Weights of a small transformer language model: 4 heads of 64 (2 for keys and values).
MLP neurons of a small language model. Each row is named by its layer, matrix (gate and up: input weights) and neuron, and shows model dimensions 0-191. Each number is 500 + 40 x the weight over its row's rms, rounded and kept within 0 to 999. Numbers have three digits each. A neuron's up and down rows have the sign that makes its largest values positive.
Before each neuron's rows, "fires in" lists the words (lower case) most often at its 100 highest values on Wikipedia text that the model never trained on.

fires in: "later", "died", "meanwhile", "first", "season", "then"
L5.gate178:503506448493495476461489511564510491472551495483531537591569453519495433468560544542488516485578507542485514541522495557537462537542494492446454490488516506498441552466414533509523496527523606539491563525482570528469592510499541510392495468555394465522495530466473470541485488518512449509522522521505538456553479501576427569473503473524513477482533517457548536537548520534509586527477559480513478491513524430545421529584493507513484499573535476517519528518537496503518511488464527493414472435451371484485474473518471522472495501561526518548592463541601471505480508496446464435
L5.up178:510528479509513499551513510432494516510532548472476447466494488440570472503481516476460470483558457494486486519545393496525468595459534528471496508532467485517388523440471477514466461485513554486535465451506496517457468526465488477496543432598508523499538522427455528502500525544512540475516528509512534488468452447429550436493524494442482472502462456445552467552443439508511563458471495501487405481561471522538490527518528411530513532491455449465451482515444592533468502456561505552474433485495545519577446474533540482503507480480483480551485610387565455420495442474482569528

fires in: "united", "it", "also"
L6.gate197:486497506580451421435579496547536517521477488447556460442490475511487506367453541521453485442510526539497548497536535520438458471480517474475490479515523503478430434516529462479460535515489468478501536546529441446568516503491539526470487495489527474516459444471601583487499525487519494551491505600406476446459472508540477517453509518457543538496592559547497491461493521492413484487488517520561511472536567485555502495481464499440515401487471508516476548487504446504427475516512500467510590531598547510458444483553435498466530492551485507516566476479579470535425515485516495568
L6.up197:577488540503564513559527503528473540498446503464519454497461449437508507578475526539546550474501502482515516506515443509477498481527508474544513493492551554545524551523484525497446426546455478473514493574560515494475474431477605437469543496468503490433534503460476460505390453466553417511485497519506585513427533511496532505479453505485557527489484531436600494452523438511503451464437430478451517482589512466503461582487521445525541463505506505526462555515508453464523565485494460477472463457469465551526495500487529545527530509559439492478495549568475441471498502488575481542

fires in: "country", "city", "region", "by", "state"
L2.gate79:510485529520477554456488488470477510486561495456514511485454494482532540538506444521535599555518476484499516462542476482460463488516507531466465483503451507481556500525502471489503590541526550495455532479533428460506526473498501522493538510488474491491492567456549493518473507379525514498483503446566507477586526460514521518433546497544546532493534495587489551457462540513492435452472478484530516491447537589546480542489491535527526507502458509543399526465543437498443502510455515508517447531479537503473430497602444523464501485459383503492572453571494565460573588504546443513
L2.up79:550501516535526508545500521485461508433570525453520534440495480500512480484564438573454509576433454513515416518519510540575512493522517459510495562488538541451461525567512479567582483571531562493516520509490533583510527524521489476459506542486479477526524498410487428520536521489564575492498444459582523537538500496494490532381485507491453499496521545531597528465481440503514496509507488537535526474500542465509438472545453427481492494557441581497467512483506505507506521512438488550506515508463516501519523515498552481560600479489532470570513478415470548480553457580420473492

fires in: "english", "german", "japanese", "american", "russian"
L5.gate17:516549487522512520501476544477477484470493460483482542512499448459522555491523450467528464504444493596463527504500494513470528501470493481486486439432479499511412514485428523577556503487532497536516516516553475412537536456476454520547543531471504464502482494462445438569405461429475521521426501468532556475474469512456531438501536522474487390483531474493539544550491524506479453507466493491580542510510490464531533483506439497465569467551521473612587491475452503525448512544520539471506466506474503410479428440522576539502537541479537484464479473498462472558456584484463447479
L5.up17:446491517464469532527499491527491518466495468461480532497436494428485466443596480500521537451415468512521474466428471434465522432504530433489524476524500483515417538519500536484620486481534475540533470488485460477500526493476437504453499525424520441506469506479477435562394476462465484490521545511514471506438479530504490459499454519598439493505492444522498519473470481459491448494403439437578515488454536456523508455474428461477487518560522512541507516462509540483498487564481494523532496461507555463525474505482456524547502508469517489433391493481493555485535575535449510540

fires in: "it", "she", "him", "himself"
L4.gate262:555536503545536485461473557457502485507451528537413529489522406511411518563459536462477441472505431498469480568510599484505531536549589429534509505443492501508536465563450538542484556500536506500465522488550504563473506476489496506527533512385468454488512456496471514431471472490498502531475460580488497501477467577484523515498565485457517434470530538497490446531509522510540528511526546513561547487574569517512519543542525470463583500516463454527475545508505542525519582513594528507441448430477475431477578493476465576540520525503525507448510568483548390498491532488506467485
L4.up262:553506484524519508519431545545508485499483470569426512502516508458421466444523503547515447497522524488477544539517494466496455514497547487499565544525428455416410477469506499530513513606472493498490511440475514493389561494437505558494526492542461468488517528473461498489388499522509462577491526543465485540487489570491525447500484478497509522500506494587486529451509505516546484513470588500604496501587577508488466546471568462453477520532499471469450544490505509579469459560535560517556453506475491457508541505507437555551514484435481519565542513554501476518522429421528467471

fires in: "is", "came", "ave", "appears", "began"
L9.gate120:533529531529467535557541478479396513483535571451503501424498486454597462483458519488444464528520454436521514587457451496461501498466466499495581485505487519514457555529502555456462518470528597514478518479504525531523474394509522470481623485458442445527470531518469462455413510522476506536501468476573515505473529572472526440517493521474508488481517442545540522456556538534471556508577472525519531520566490448525487527536536452517541580483536523523423546471522532493450505486514475510445443483492575558514539472462498542479496554482543509574466479508580454488485459527500470537
L9.up120:480486516512506514490503486539458587466499569465525498545519509535503446500558552451507436477561447482470576511512547570549536508472507496473592494468500490505473466550535490446537535507582515470471492548520509493515412413455583559466538464503486486442489527453471468557455537552421581565530474547570412458460544566495475382488437447469454536501497522470483489502498561522578522512521447466506518499529514477473499445430533504512556566488451525548483559532447449557498507523471505436483563497451527561531511529501531451460552495510526489504484506501533502454439489520393497511

fires in: "team", "game", "video", "player", "single", "bridge"
L4.gate69:530573479540510483415511440518498400494494479450470503510525497447510501533492436480539460483502476563473472552561524579475528482508470590476505480448564529477550446507516499444476489415526515518496540553515502420532522550452608507536505443538444414537478566449480434580495541438469462499467444454522485534527513475476471508423489500559535504487548516482530528443422578520516527510492444448529526484418524520500545481467464511544522460480533526544533541510544528562534505568581512504553504557494502489495437442484436571497463415482488526513505455497461534495440487502541508458
L4.up69:481518557488505485512549481493516502557514454512577556512463534512524472545528501465511466484515479485493493448520492504579541469417589593441490512484491478500455449517537532425532506515460518503516541493544547459456532544478449453510482537457502551483540544460427497500483484517582533485517452512625475468536487568487543482535499446494447464510525472511468513470501439498529489511433491499461475511489423589555482506500511504473530515448505572524473531458431492429397426489554559497589445490466509443517505504555560539528458475419554551494496555560516582481476474483530498583

fires in: "this", "each", "that", "same", "end", "the"
L5.gate168:483490465478459552505437524495509486470431478506440464516517485499485562537478469516521441463533537493432513482521481435465520507511571561521525429479500502454522475444499506517582439489467556516499469458447514483463481555479493472490529489555471584503484487495489525514571459457542545552527534497596465509490513581481478477522567473521473505463530512457526479508445490536480594426537544452511496452527463543574525476525442577502496442502520442513468580478522481577490458499497537488512499519545527483476500480468539502515455554425464505552502403494524483442429513492517448472
L5.up168:484413439416464481416487495481566505526517529518479456477500475573498467473461544505483494437507528519472595507460528452474472472527590483533529453522521512463514568469516526540518493418484511514493466455460534496388495559539455458437564474483461495532485446509527502476514557493492458512547444510496507487450559574493511406470434514574445556496463521452504473483515458484472602477513513502495450482503473452542478469551515525488468507566586472520433554472469487545515502476490465521449506557485417461507591498465533467530535487537530497539491493519536473464510566527535479532